Part of a small language model's weights: rotary positions, untied embeddings.
MLP neurons of a small language model. Each row is named by its layer, matrix (gate and up: input weights; down: output weights) and neuron, and shows model dimensions 192-287. Each number is 500 + 50 x the weight over its row's rms, rounded and kept within 0 to 999. Numbers have three digits each. A neuron's up and down rows have the sign that makes its largest values positive.
Before each neuron's rows, "fires before" lists the tokens most often just after its 100 highest values on Wikipedia text that the model never trained on. A number after a token or word is its count.

fires before: "," 32, "\n" 16, " (" 13, "\n " 10, " 3" 4
L2.gate691:486475494504552461622395490539499408536464433568572530450584431546510506439498508575489462467471453486534464581518420513457496510458509508418478454533426526597574481466503484615472451528383573443499433504569565466471446528502458461565446505498483513504496536415485491434492432500497484454
L2.up691:480522531442524528495490516529431448498446492486469480476494442552509439421471425454565380500557490545511488445515530483512549460480525565551491447535460503621492512424447389477673473517580433571509517532504421483586528453502465528519602428433515521519443549518540511394457465524448462408
L2.down691:473469458467558466589509457457522439555523480580524557437569384480447479457403501508457447426501482497560479566494480547524467530405456519437479492417503492484587523451492538606540434477405529451468482539487564444470491601455393481513468529441495498535445530429520417448461503543490440529

fires before: "-" 48, "|" 13, " |" 5
L8.gate177:523442480485451530452436512442420487356436396510497518485525513496596451517482430407487532584496427525430572528568475459472514507580521489400504567533443506518565467478498470484489550547531447555528493447438433499500541524487552485527496456531530552598502518543581555505512454426394458508
L8.up177:483484505577512589464355499508566456574515546464470474503550442578478539553513523491390482449541459434530474565547454561605415495508519404445522545490460497462515505494504578482557367493370493478502501479555478488486531469545530572457442421528512501495493525474534518525501437454448505489
L8.down177:593586477465514460507451420469493542434467487507547561459524517505447565477477467517480589487557587567555640491503524413549536484534502579507658502595428422470525483449493496462516474460569498405471530575562467535506381496603529428515527623387507504472533449528503438457468448421546534454

fires before: " of" 26, "\n" 14, " and" 13, " (" 8, "," 7
L8.gate956:414460437536471512516466487590455518430467454510540444533441528476488546530571427560531374490517512461487515442529549523536434506491495493569535536427536476483465555540430458547565479493499520552522506491521510472552461482606593502477535566514451463493424490556571439470496484444429548387
L8.up956:453417428503422504514450556469475519487623456548473429537395498461535528443413428532508447521580537588459507412543500417517466516496592454393494549453529557473506515581447534587532562632469446538515426491505528449526451491599526548451512524531463486461553480585550523572471503554503472474
L8.down956:555569431430583570381461476507548485544573526533575520490554552473563545530431488522500555489498431493494538557480436475479501532419451444491534451471498513537513591441558468524531595394417553643564564559438485463461467521417466499580505499581458426469438553529531433484476406526420412553

fires before: "," 23, "." 20, ")" 7, "\n\n" 5, " was" 5, " as" 4
L8.gate184:541504474507467538513464478565452478480556510517569522501512415474441541430399500540593530482601533534505508505548547519534588433388504484463529433461469553512491572572485444467496437523446511573477529492594508415549541454459509548496398509489566482521513465487546460522450452462519530469
L8.up184:489502503515514485441633417545451462501549596498548567485444501415497506417511516536516540599506470477525470504473570432458550518473457504527486435504518527608508532451573448411523544504382602487498528412502541499472448556481568499490540473533522523609521471506466490532407447599504601444
L8.down184:504536496462566533502435502437586559515518400546491488490459408534532574464443470465523543438522547534450558509473452530466474510556564501464415504456473541507472417368391500618566596501580381502493580606544525520417522435521461580490475479489423479453491541460510574449523546445464408462

fires before: " |" 30, "|" 12, ":" 7, "\n" 6, " GA" 4
L8.gate47:442488461417455468460552509513428520462522472422491489501466485540512488459465468411423513464521563315581413408510549506448518661510555560509544428536492525509576459452482479585527475446516580456587487494465462484536547461462540565484493409539420433497448544557546557467525471450532557558
L8.up47:537542515462547561408460505551521645500602488477504457444485525563517412491462333475513413534538541495484460440515506531524447448504437597499452590485533462510450539495441578541491494521557458453545540551460534552435437593494454494512505551539447498491460548536587553563461537446510496520
L8.down47:461486440494535507514570508510428417452407582563555514542389431436470510434603493548512465439512480469518426459480511521530450543505379548545415369586500496540483560485561502492516517390543450511529541562514428425461505564407547476523465495527440489502556507534525412527466469496453403450

fires before: "|" 38, "–" 8, ":" 4, "-" 4
L7.gate964:529522478528503431577482601487560472509442476443470521474507511502444534496443489595513405419628490421631532513541493493413497472527598485540535501531464380518515535451391430435546502495432494434507460560522423584607535492595451455470401507484576556549373487504473461538490511489526541401
L7.up964:499460482427493489464505418470432530530488532554548522515448633569408510471457504419525488537479588509472485476477453533564523526527525456487393432475451539601490456586580541517512557452533466462471589463572587497512496481536568567438498492490452423483502482531497548519551488575612450479
L7.down964:544494565540512480491559449598547476605546509470379447435495528581478462495460496474479538528514527450470567552493486383578591463552429412442530519589495520510436547486477502538444489528520426467540485446488424518483493642457434489513471434483461523560495468485548452437554463477469403449

fires before: "=" 24, " to" 12, "." 12, " as" 8, " in" 7, "-" 6
L7.gate783:538660484445519433481509516492424482494467552620522460479400436509532532403483468540494458563557504539558468451447564396458526583399483463475524436501475519555488470486548493548431452607507408455471447503544443491629519485532500498478544514477522483491528426483550517451547469419487484542
L7.up783:489629436491550479522527365542577449391531560558477393562415493585497485551508405479542508485472446485491498457562552438428480562474456567514461499492536446611460508530561583503498561534450496471555474475494462466501545591538536456455484499402464483541495468608480484485558522449504530557
L7.down783:579437439440508595584525427492531504503496488534458442555450507498377407464445517577553490475550537488517474509434456567577554501460440479513390471585602547475458536411452594489450480499408455440482503564487613500442447557515364443454478413562458539441570475491498534496466557477464457560

fires before: " |" 27, " -" 11, ")" 10, "," 8, "." 6, "′" 6
L7.gate527:540543528565501438526491466459433495380418405501511519516435451452503497481490497501498487478421419562471427493465509363489550516538497541485545506561477573523439478505524610485388440466438457575440491450506509513451577423501544496537472452454530495461465499513563449531443469518544492576
L7.up527:526484582459511484509567457459587510515379533432485647547497525445562479557477519460541477507462502452494478510568393491559556509458508460512494518486511418600588535544478487507478428582420608531521513431622437512535460513606475476426520507448481468513506480413447556367500486480454513618
L7.down527:579445512512544373542509520444459534465538581571446488494561540574552554496545513579473543380570498583455495407375437575471493396484462521520484465497546483501513500450601550453565489448437538542579501513451525452534519435516509440565596535536568473504506417503453494438460619488464505483

fires before: "-" 74, " (" 6
L8.gate598:539521479614468485454568519386605547559547449506489435505481493513556591566536463508444425541502518405466454554516531514444440541595563493371501514545424579524517613459531546508561556558424470491456467490527461414503470595464620498506566597489473522471504501505554468596503466523422540551
L8.up598:565496424580389446477533571532571514521457506524480451556471548409451517449476419512477507419525559408484567504516541527599605413486475481469540429513391472480503466472501473503625571587402503491570581473499559394514423478512595456461457474510457512496506448520469534519454414538487525453
L8.down598:486490570538471579536492441579519404395541544432494515516576491549569503543585458602466462483518487463470482512524476479519531529579494577559528497485533485500543449511512451437537469469495547565455397584517535425482478519540503480522630529490525472506435600501469497461488555489510497618

fires before: " |" 42, "." 17, "," 13, " of" 5
L7.gate185:637532513488543525503478470391383468545561504588428419525534446465494517478560495540559534515625554515447507435444638501509489394517444532600500480452471505514513478482580379537447444496428370535515451500462486421478574506536473383522518415595497571490498406510558550489426509441518482530
L7.up185:408517467489535582548559479506507569438510595476543468570559432504489445455572500471468531439425473417501480493487485564415528618393408450503528518582474525578543589497596546534524481468495425454444512450386475543554450519540491504556564498498479398424496456658432525501510511501486555527
L7.down185:527526475603445488505521499468519453477570549565544452567484433485471533499533562502553529484519527513577425402501564503473469479519471563494508450492470538519483487585589515536441576519438429466511475509506519496544446527522371440502344397502523458516613461455504429555421506522452529518

fires before: "-" 42, "\n" 11, "mber" 6, "tle" 4
L2.gate816:568529355495424541409418478606456519518541499533530536459474467476554535556436433404495501479470524542471491546515462518479507542459513466418482587568478492469569590472440491521492469570524526524497481557453462490503456520490411423569500527485433481461495508531579564537457506530592561444
L2.up816:518553489467566495483501588383427459550411462448449500470505478353434455542501523555506523462571554485480427611432509538481473554533538459480589548609450538591484451443439469506483531417418486457430482469519558551545548453449535446496431605472505526531454510441525434412364607498489486487
L2.down816:558495385518455556425420442584479482551597529552549471471470535512447631541470472467474512501437484571541472495563539494466508477505500545458438518564547535521523544463498539457511420553467549559453419466506423500472455531467405461552557468485478498588540476471488518539528495531484501410

fires before: "-" 84, "\n" 7
L7.gate474:515499544532462399550417575522526469490473485470410527479457472461454404549416412488557415542570467453496511507506556526588548518549525556523561521482470616502568481501538537487493502467457503452472454471597515455500532494534487540550548571606493525528483479529401460543502506485450493524
L7.up474:512490439490603561526517409488538477518476567512459635443584509474474426454458455437501497522489451368535564544484478437519537434482561488521440486587494623511593507497442442534543482491430594508525509478562559472444466484579582529603476564440410557543508468433477493506525467541482583543
L7.down474:590476455511409500578389490576531533473479457423605452546520504417473439505456516511552573498468583517451564394397469498548494541484564490413464503467451416451546568435526493542563508556513604477517498491548506428564418482484405506490544481448473477544393544424541478575447475552493515456

fires before: ";" 49, " |" 6, " \"" 5, "=" 4
L2.gate752:497564470514425439539445496651453456492459454602503469541574473545475492520428411578492446562561529470556457500518533500402474562405465568491471442552526553583514489507438429427545490569501555513549443502512450543507488533497595511533536456478450533627535490480542452390477519574416534508
L2.up752:524504463476442503451517605629468446461575519495506399454433611443470552395557434561420516512487470525558482454493449491494432555404471430540459403448527498520457518557512454463463438543510570492497490485544510526463470533552483506498489475470472466479571462543430431431458484504458499502
L2.down752:480464560546500444475533478471486464531511531534495491470428607470520439448550487538480507499432522578490447400521468517541457544509513402539496504528495443460509508423528462522463515470534537520438602511557517494464475484512487468482437448519489532469495390490456520469566468486501513367

fires before: "-" 68, "m" 7, "1" 5, " |" 4
L7.gate503:479549426458510521543415482536519468527460550462553462545532511508436515520491539467462428514481496545490448550536560484544510541545539493433446628513561519558634503558467427541496481439578557533517510568523436501496533556484495508548495543522499483427408464418507598580484473518491404508
L7.up503:442458605494550505521580446538424512496473555509524467507465580475462497522481519557540514413554509483501536472527391449478483519490554553467516494415512534483463450585537516480465545518480458436563448543452552366496446463514485455486503526473567446615549522522508488492425491516547480555
L7.down503:488450475486375547579480508495482545470557513514490482608513490569490456453448529521472464489543446590549543526466464485470516458415477473545581455381587516466434527473500541573597484491514519553524612557490488587474510492483515473607567434511474509478440440543501445472536525506533467477

fires before: "\n\n" 36, " The" 13, " In" 6, "\n" 5, " He" 4
L4.gate374:472538466544601526506524453496466505609473543556467473478521420535365431425496488461520551534554493505491555486513561410459621509522506464467483446540468510520484599503575520479536510472492473512482534528493504509572546557523484462405589517480574475448527556435526581485540494527533491510
L4.up374:502585412524575489534424574548508498448452480424469454519515447521456431529500414433490430490546513455436532528490611526411460521481496472523500426496437569603594458463503460472467500408561436504400562473428527509543589378467517601469498517521446479514537469523581527473496430445479456484
L4.down374:408430524490581487512512430540505516570447569573456512506541455494431514452551551530553510432474525506513589426508502477490558470540537489514559452590474495444472536498554474491577445441548535444541509525452532504468465509509493449380529482435527516479499532517549534492539486547508523512

fires before: "," 23, "." 16, " (" 7, " and" 6, "\n" 6
L7.gate487:578564507357562519454422465422498478432426502603396562512450422583539470560488424483501513585454392489537493533533607470510493466515462417514477433386410486453440540509537495445488503575402418501535552535535477576501483546504554514504527383520478497537516465505499491502416496549495461573
L7.up487:542475501512621413516534514577577558467529495534533514507578535552526465476426512488446476528539502500490561439451497546511544454463472461475441524503441556496419555436542529552460598517515555461497476573472524533514570434520462485486467593552478511574484503560546483528516557527477516595
L7.down487:469516509443497536538504476455596503482514443559491486418387486451433594474546451606559472530574435465487516519519507440543518510503495454514549527378509488494450505464453520430472443557492434566446546449507481428590529573476478460516501475623438470578532551510497508492405488483549416459

fires before: "\n" 41, "\n\n" 24, "=" 11, " He" 6
L2.gate61:460549460525473410485474483479513451476442610515428517537467506594405458444497569465458481595585524397464573497414537419489548509507548566494464524514485547524544538526549498586474508528484556458576574517460392479598509521468540429455518434601519427492523500470598490471577453561548568466
L2.up61:484497420581606509518508479638440507459469469565548447463517422492463408483454540443589454532548488440530517408536467450425558498488569463494486413495565595563579420468516583535532435451564420530532515526516520419550593472447488537402503569495448523456446522462490493426463536519581558484
L2.down61:511462482498487449434495495506441480491411606533473483509452476566476555478483477445520403582438558456453590576410491478563530486489553545478529637514455516406482506468519492486493459481531535472533607576456397542516493533531545482432476491474549472511526547524504516508563506564424523418

fires before: "," 19, " |" 16, "." 14, "\n" 10, " and" 7
L8.gate204:523519438538535564545489582618522451533510557603546457532527475468540611455445539515596485536425528451526462510500623512515540473433538519539572433493480536602495529511452524580470504515562537538460612489464474515552502449559505532453571486489505497482480421574526452465477479462509448512
L8.up204:541486507557516511550461560616499501512420507612396469507526422570501521568478504579539458542471493541555557532401552576503501549533511465443470423566499487481466545525560442523511447547456448484495534604576512463514496483512476513536537465529479452550498490509459518508485453563462477433
L8.down204:441507596421573490548515533510599562441457499538479459480414423558538471499467448529481620546519547512563551538562514547548469567497561409529429457496430500480521493551446567504473539395557437518539490500490501555526535481495463497434558439444469478545498560495459592605417480521509580487

fires before: "-" 62, "|" 31
L8.gate166:548509519454568544385477527522543558490462477497508513457551517529525454513507485451492510544534460555453506540434504477613461474539480379448490499491428606568563496471518465508466505441543495500531478455536553498509475485607514546518517535542624499492571488560563488465502450525532549585
L8.up166:555516540519496502539491460479597567519487579534509466524446486502491439462480497464477522528506512568402532488536443571568621490442387473536444460509488519486510537473514507472464437465453519493565459534618525509527508429469493416513464500473604492581528491491528526512571523467401391526
L8.down166:510424520535461572529471543470490538498569554561508545515431521541459593602594472532533524475480596483562411559481466482559432430454451507546469549521500563555464491468484514525498496487453426462498497400519406438480503542554491599514522462551444428493418580572536490474512548468566466427

fires before: "-" 83, "\n" 16
L2.gate908:511467457516498554490413440464468475566468609475422537468442598544569495578525463472560472427510411470534465487518435476520447580507460470480483502566554532554630512440523473584497443565474486521492543557519511569559504523472586462507420569538594467520478503486571539456531547441513598419
L2.up908:582521513457447472530498555427524529472472542555473562541443487403484416561419535478512467504549519386430497504440536499546529458454485586524450494480564440511491481529526473468487484479469565513454439425474500530525422499518554406470437547476478544578571508549517360552484525543487453473
L2.down908:432472469546501627496533524457545534509528524535464549439420515558514525607482459479539512493526481374462499515545470559495404462392463477575512550552562559594559509474463472515447449542516529517496567555494513585488513522429502507495457611569446458597577561536598503519547510439470515416

fires before: ":" 44, " office" 11, " |" 4, "DST" 4
L7.gate86:475564496539542452529393457422514488524585411533418440577465534484443455491489494428520401520443552487468404487356549473507410621558513459549466505458453527539496488518489566563437592479518525486587443555538404551493588447574528383423539543461552544533484439547523469548487407521529491516
L7.up86:461451512567540540441450528501484557492454539548467471506536436556466458573437432572613533505432501493546497467609501563484549536452471469558567529515492498435515430382552481516484479454469527506576438526464507450541453472528473493421570457462508582551555535498477534488393516518493488565
L7.down86:513601439471481577453454418484617554446473486465528636393584511550469484436508523505401522469448505452543467457412486451512489580530449539571493629472505459556516487497394619505482561526527532395520475543557538502496510608485458517494531481444483452406569418692501467494531484461471506428

fires before: "-" 31, " |" 26, "\n" 13, ":" 4
L8.gate766:462538479442499496500499451442611585519535392540547464425568583422402428522424477413433452498420510501534441543504414486434529601589519544507459544535446526523473522539492455535497479506500487459595518540528472442406532492496518461501528453538471545470526414438450498505530405483564498558
L8.up766:554506524414546497507458518559546508483511588394532462442507541512473442493444553594555482471634507462407485455559529601599509477504515469586502523475535479608446538459456510436533470594469527581498490410531504439448469518464536527456358446518491439556446529531477498491525477493578522490
L8.down766:543500497527520485430453587539469612537504535461520505539470535525545442505506512527454634464469518542450439532412567498596586501499483445484496507562537524508508509580584472448585502519552571532579567521461526586576521562544529476470496512518588497497551476450442509502442513597529467501

fires before: "," 27, "." 21, " and" 10
L8.gate519:429497578483480573478464478548393530480562496448486492523482612500528499438451539566523390508520475535608447485491602509500521532483459535487462423502449499521526484393500458476557474549441530477510487501567557487471517510533523550521457548422470440491518433413580438559473451515473613456
L8.up519:568520425489514512470489475550543524487422554517492532556570508512537549550470453434491373520447536467554509526564470561402561467444476395513462441532505594466462534471608572526580493370551583514464470457438558579533561511510419397597497466532474439593502451478565551478485439397475498547
L8.down519:500492548482551472457472485526504501509461515557465556477495433536504539431469546538435454551500518574519549413620563496599493466505487539466450500439587485527532577432454537526434466459503481521522566442581501471554603476419502423492461503452577485500474565524537518487497575501512422559

fires before: " of" 23, " to" 19, " with" 6, "," 5, " from" 4, " that" 4
L8.gate372:554598509450484437459503509518574425462494479490511557597508546556521497464499453523472496398554544571596505494454548512493454507535463565475529519424430498527541472534598425490556482587463509447458628546579481560403448571449495456484599483581444491570513402497504605440510373537566570459
L8.up372:543526515516548531550622441477526464456505525451504473538485544614603495491472580577472486456422538496557590514452582524450475508484489569486595584551485592496493509595490540433515514537501483516402463508486517524514428451517523397518510447498515536530489623616566434516517470433356451518
L8.down372:581521540473527564502524484481502468526539507537520487497534373583554511585481525477510542530507543436554403469463547578551488436406474585420552523482526513481547463430384493470511579473442467406480530527557492570512483550540531446541383491529551496602502510431496567543488487514432602536

fires before: " |" 23, "%" 18, " mi" 8, " m" 5, "s" 4, " a" 4
L7.gate668:539429435535613526417558473471489583499570460535441543515481501442531526523522483406479483576473481466501531545439518538447455543556545459518499428423444524586573503453476425492403569508504532448554491427511492493516498502557534488504464537558595453449563480528495552524570496488507454517
L7.up668:544472453574498389444386434487500545533428460523502525428506431531578501531443385459459549441498476509504531471494566506427546502571571523461500487536433467415391518490476591497558534517548441493516571580532497587468545486441425443517526469430595484560487376471515459599457489498526492444
L7.down668:528464514551487616434560500488501508510479465510430491537492496502468515449575558562451516588559570575514537467637495488575530428479492532493448490514579419551478466486603469518528507503479472602420527438548389469492461505437462397451517523516481553621490506487441548479468563533520510450

fires before: ";" 50, " by" 6, " of" 4
L2.gate192:532568457436468526469552500534462535607487534578504464443474438506532553376421475599436490475599536441594507448476479475342433512423510527505526473481537590531537459549502406420553517526452489517546480436534490522483483544552445533470602518538465501496534367389492527402504445476507477545
L2.up192:458473492498456473497537455583504510507529493412537562456473470571448560527495424529524482452517500418444429419508602532431465601393579500549424445522509519544471444450391549550425476541501533501574494539471475506475485543528538532461489529502518383503503600460504409507541442497565600530
L2.down192:530515445446455485505440509516475499604606473585513502480406458506521512443466462425483429523509522461520573515509561473490545601472569417496586543522497445524608540573408505478504543510445505555422401451559548399508514495523529450566550522498433573518476428480476595482443539529519536468

fires before: "." 22, "," 16, " and" 8, " in" 8, " to" 4
L7.gate74:517465573521591506402450527474465528418515492542500470489502446571524420579418484467522474515452571539572514540481539469536534525531503522453440438471497551522552498437518563447448611518485465457509488637376439501485499485559547570591439493461495582484463424422504584535467500538490438548
L7.up74:537598466491560496491584478560547494474510604492514548451490466516510468546453494501444514517493601607555504472383592466454403519544329488481338467559498468527516453446551608556498490460414449394462459554470495524565556552539502506490500573446430528495559484493616480463552520399459509647
L7.down74:466473537480439537559462439438511573484472481486508503447437342506458539364548570477442601485600495474482516469585516486514515485536459499490526598451561447525513592545484527540480448591552519496477458510539602445515454531562499497455511483627587502510553498496526486493505402476490519457

fires before: "-" 35, "\n" 19, " |" 10, "\n\n" 5, " [" 4, " 0" 4
L7.gate849:587530541542425415438442551451490461479453508430522493400477483450528476440402515544480412479463481435478554491463532606500557501477557515528563501416445489516503481566442514490533492562510538562570525505503511470425473436552591473528527550489563487467526474604451529395546421468509481531
L7.up849:471514441530414520428481447450558481544430515461484510512378497555517484542437486499427463480572479507519444442496433613489500625410482564492463552527395486546507533444571491484613375559355559517553518491449537523552517551483510487453547463567576437541527583460440525504487455566542533463
L7.down849:524494477559523557547575573503514510502493481515439470486575555396441573454454357529482540485454485455454535464458579414498569466518483469514584464558400599463554473520461484492554414529517484541527497528597467480462542474510477593569492592434418434547524436544533464505534470494507498444

fires before: " |" 47, "." 5, " medal" 4, "ion" 4, "ical" 4
L4.gate73:515446527522565502554594481516465518473457548574508530590467575450553416514474502508565442466531549460498478527470535420449419586478446556537572430424483466545616469493502427489467450486551503497478484430568452487483502506546502528486538492475522526516510388516499432423544483553461571392
L4.up73:445484582526468511456482541461507516509409498503514510511552479525469412458550459522462528494498562529506434518469492513532480505439505549476484432530355493534476475445578451609603402421507550423497493556536488501449484545505400500474481541532559567408485455481547390482506502577539444473
L4.down73:467538395542452560448463459553480513456515533424544537354529409493483505446510494561513525572511495504501513549521487495434421438453534496453504572499448564488560541523507469577518600516458465505509537476478532518545487527564542470404460534484446552425539567419498537590486575506490417527

fires before: " |" 33, ":" 12, "," 12, "–" 9, " (" 7
L2.gate961:503519492513540526455486532442481506538565580563551475568521571511487444378434449488450518477645508540490460541379564601421543494534554444443556459451446487557571501567578383513593454400444447573578516474478551567470459589482543536563539504581497582485505476505548562511401597499507429392
L2.up961:423485477492512500492516499514513534535561533500522547611538579540442488430422475553494529427527540477523498530487530468440483474474452395437499434480468461635628519597510492512560491465466536475514506539454560545436485564467508562617586463557435573507511550511521463483450553543464466420
L2.down961:451431545587459512585421436520485546467476510478429428535512545524558613577461499524485554525409497395501533475596486413529470536418432514513507495483514564554490532418468631477480625527539510384438464507513431445535587538455460470529510490432489499472532563478463502544504582530559495495

fires before: "," 28, "." 19, "–" 8, " –" 5, ")" 5
L7.gate310:474556452473407456508459583436453532542580506446525444566442531492525572455475568467556484543461523491503404430415498522527560439498497485536489505494475463487490520456586457449426457523463524548491564470537466500515511517434444554475527521512441534543555424489562518554486529505466445557
L7.up310:531441479500521457470431493566452533506527449520479467519462464455480456559377503531526437509532530447562520510466455545404561417439494475495547549435484422534452498498468450455430457514446492505505454523514475571513541580522488493676433608438537517553501473522447600511460398511434556410
L7.down310:447580603507450518509458463543550489494412480554467621547480545548508540475491456428521579499539514475525343570543569487553518552420531532607483423506450485490477497512560498462481502479490475472435553495524489461559492420481447504507514454531414491598587545450487460499342489404517456558

fires before: " |" 33, "–" 31, ":" 22, " to" 4, "," 4
L7.gate162:526722514554486496446442543524560548473453533551465481453466500473462423514418429468505465488556464503512485528476590486491443563456481504474563408499402632511458528471561488506379476461479569558572480456473398459516488448540560540378439459537461471544519571452612503442406457509488516460
L7.up162:409415502464467528526553435496403488474515560483514550574542535574507549517515465553609427446476446616485538529579430562504453503537448424481474496462576512507531403593477498516486545552441539440564447544458534516520468549510493457534494448475517509525501569632461470514529585550382453520
L7.down162:564451478516545491450455475462390540505524571488523559547534499502556496470584482475434434496519489530609450456417492561516445533453492557416493572466602522470531529462440479471512477504524559475532502456438456497489506506553511503535461453477544512459442515507488590493518568495467571552

fires before: " |" 42, "–" 15, "'" 14, "." 11
L2.gate553:528523491523611550461472434453553484551425529486484451525478439526504467538473473427461385445468533399505580544469484512462575460385458543450484498520479514485582458533545448551494488438419599500505393514488454502534674530418566512536464564492542523515450514479527439504499495537535479463
L2.up553:522512423474572597391502450444542492480532502482506493521413352534520545547570474461440461497395516432425505544533455517401549491408419514470489480462460511473547542524431466440427538470469498574430463539557467455420629530443526558631519538466582452502483479489510448476408420507528486545
L2.down553:484538439493521522549583532492458466441544490514541512474414449508540539462517484563472542567402484538406523501660434534476546531485411485503499504464539486486527570410483516491477540448474449597457479433566490433352529547451468558615575535484504534480512432375471500465498480495513497587

fires before: "," 31, " |" 19, "." 15, " (" 6, " in" 4
L8.gate472:519522445441497570550559509545441488456483538564522519599527440532546556488485453394480409517562499361492486496546556565525435485460533540455550578441442547509541493450474482555515497591515461524480514549574453444509455426524620586527505451478538448478522383469421524442378575427493543501
L8.up472:476519524519510574503437517491513449388446551407520638526543436546515416523459510591581431490590522545520470498486524462514498515484405482601446486509501508591516418450474412496478452501435506479507463503514419394550468483543507556544504454567466522494523443551482432468397465563403540513
L8.down472:501569462462606417479557432496642581528507513566522499500512529490534494474412495458491573454472431505546544426501478463496591471548415532415500511451423478518529546493534601545524525476518446585506519507469544447427452554465435487437530417520440512505486501420480503453546447470550494486

fires before: " |" 48, "," 10, ";" 9
L4.gate874:457538472505503517507517492474496533424462463468437412477515468476398561550495445500491504457433575461453545523503520515464519508504530498416517533534450538616569501498488532511525465550451414556455508506494496438486540510512451601505470548409515442457512522496400553457466461571500514354
L4.up874:526518521498415498460429576436536399511432426474415482484443515473506480511441521511431536497573406444446576499475497429578508549496504487559490495502475514525527573558493537406545529484417407493456532580554483566517556480437511412513491496368557478586488531560527391513426501466405528593
L4.down874:511477494411543458561595441443497505460556559500533522443456542605497472506452497474497536571501504484467544586582553539528507525509502556412466508487558433504555494523592475484589516523482458492492463526481555474487482429490404472466558567513531449464456530429544496509445493532459487482

fires before: "," 20, "ss" 18, "\n" 7, "Br" 6, "\n " 6
L7.gate800:529493454570430494513481502565477493559546532553466411558475499426496473478562463531543456406540580470576543534522489466449524514563522480498482472503473501477385512543537448453598519540454403607591566527441431569527562452521539593436473539482482532561433458591540474569561497475507485549
L7.up800:466434464442405437406563537540488484496412494519468493520532484484557491473525498514499514553533578478453461486555459588453544497437475555416489513499508524541462452456454571552593431456401529535531467451493409521488529460557521590474517551522401512473491410574519543616491513582523513482
L7.down800:545493481462520496504483490572569483471473473437477535498542464602488450539524456525412542457446459492458490557488543557465570515527384573542457550506441557543553547469509495464451535477535529577468526539504489508503481504491603511525529468557454451422488550531474494509511476533436471569

fires before: "-" 97
L7.gate53:540403550514465583512459451466551564569444478520487550500491544519426537562451496471515426432579416437449414487533507478471431536558505586475512482584537468494566492455525473539532470510462469473504510517650526476553495453426485504528464555542520496525538436432459493445447472572553583455
L7.up53:488530440447412504528470408475457435528539435565479444472457480481478493464506489483510487541569561514487521529420552546509477469517456509454482455501468534510538385500543543468504521537494535459544569402539499449557537561683524535524379465415439531533557513410413491493470410530450483497
L7.down53:574551549492477594514459515489647508455582475484460468543533552510406535497415496467540521475554477497405480507546474422539420441486464449472431449496522488450420476528483505456608496462487528466485445567558491504481411444480503474543511512539579520389489553523553501551502460427540595475

fires before: " |" 42, "." 11, ":" 6, " pm" 4
L7.gate454:443509568427523491486514435488494555510483386440507516446546503501470509497508427510569511499569523432541412417478546407486488549478491435633475445580489444584484477443564472443500470485503465447444480511516400598511451610581419425478498506457492491565514572496599471507482446426503451564
L7.up454:611482551471500511444545529505519451426452559457502547542616422555449456511544494495520536434519496502495546407479483438574563475527555539486494469490445489600547524547578558553491409530507449499473517516541458440630536518550412475585440527494611486498533546445467503496439533537526520502
L7.down454:464399478538500493485501551381484515462520500491517457423549494464516541497511464432518516506471542547528490482531543477414397590483485499552551478523584470531554404456509473483589580518416554517450557518435595572513477554445459601545503465594557492560448441465523610556497476495441426414

fires before: " the" 42, " these" 4, " them" 4, " his" 4
L7.gate819:532532440520508515465463537546533507464502475538617454585402428538495491448427490418446414539624526450472472501495517412568554514507516490473501514476473535452519568561378591515586568502480486516516575420548538494470474454580535481534480556470476461483546462559572558587578523538451489465
L7.up819:479490581540468483503525583467434491551447438552510500464527448395472471433521516466504456517476504484496509448589438603566472568510491536570465575555438499484476482491488558573528474489507585607454496398583483460490523519488442513531462454530569552477454520494490454476502521585488569501
L7.down819:488496468561467507529482476572502536532540633507553475497501528467562517520422546401621556441531489450505438558446543425481489434465436399398455436382411356532516495617524482509542521515528428520507623466532528461464519482446500485549519440524480382489567477462536500478490533486486545541

fires before: ";" 34, " |" 23, ")" 5, "s" 5, "\n" 4
L8.gate293:549554496485517538481553483445497514598528478476493523541494512505561520438490453480446482487533561476592408469540474483609465551490486505457502585481557498459481551427428477568505495490486467501645487559426503488497510457532514495578447563465559527467466527503440555463530438560550550489
L8.up293:517631477394486478463490504457454432436457497457509496514511476426539444565523523501444508418454434545535444509478514517541506518452472513488544558439516474505522499511488532540576474494567543510581513470478493505503504463473453450543474457512508509516549526451545448474523479477520524428
L8.down293:518480489496480542489550492482505564480466613421459572530527558550518538583457387484503346559487481508469506460484584529538545389432574452534578590442494493482585531534531461496538508514461579399447501546512512507500522498525588573490502518454459456564459489494484473514515447477480405436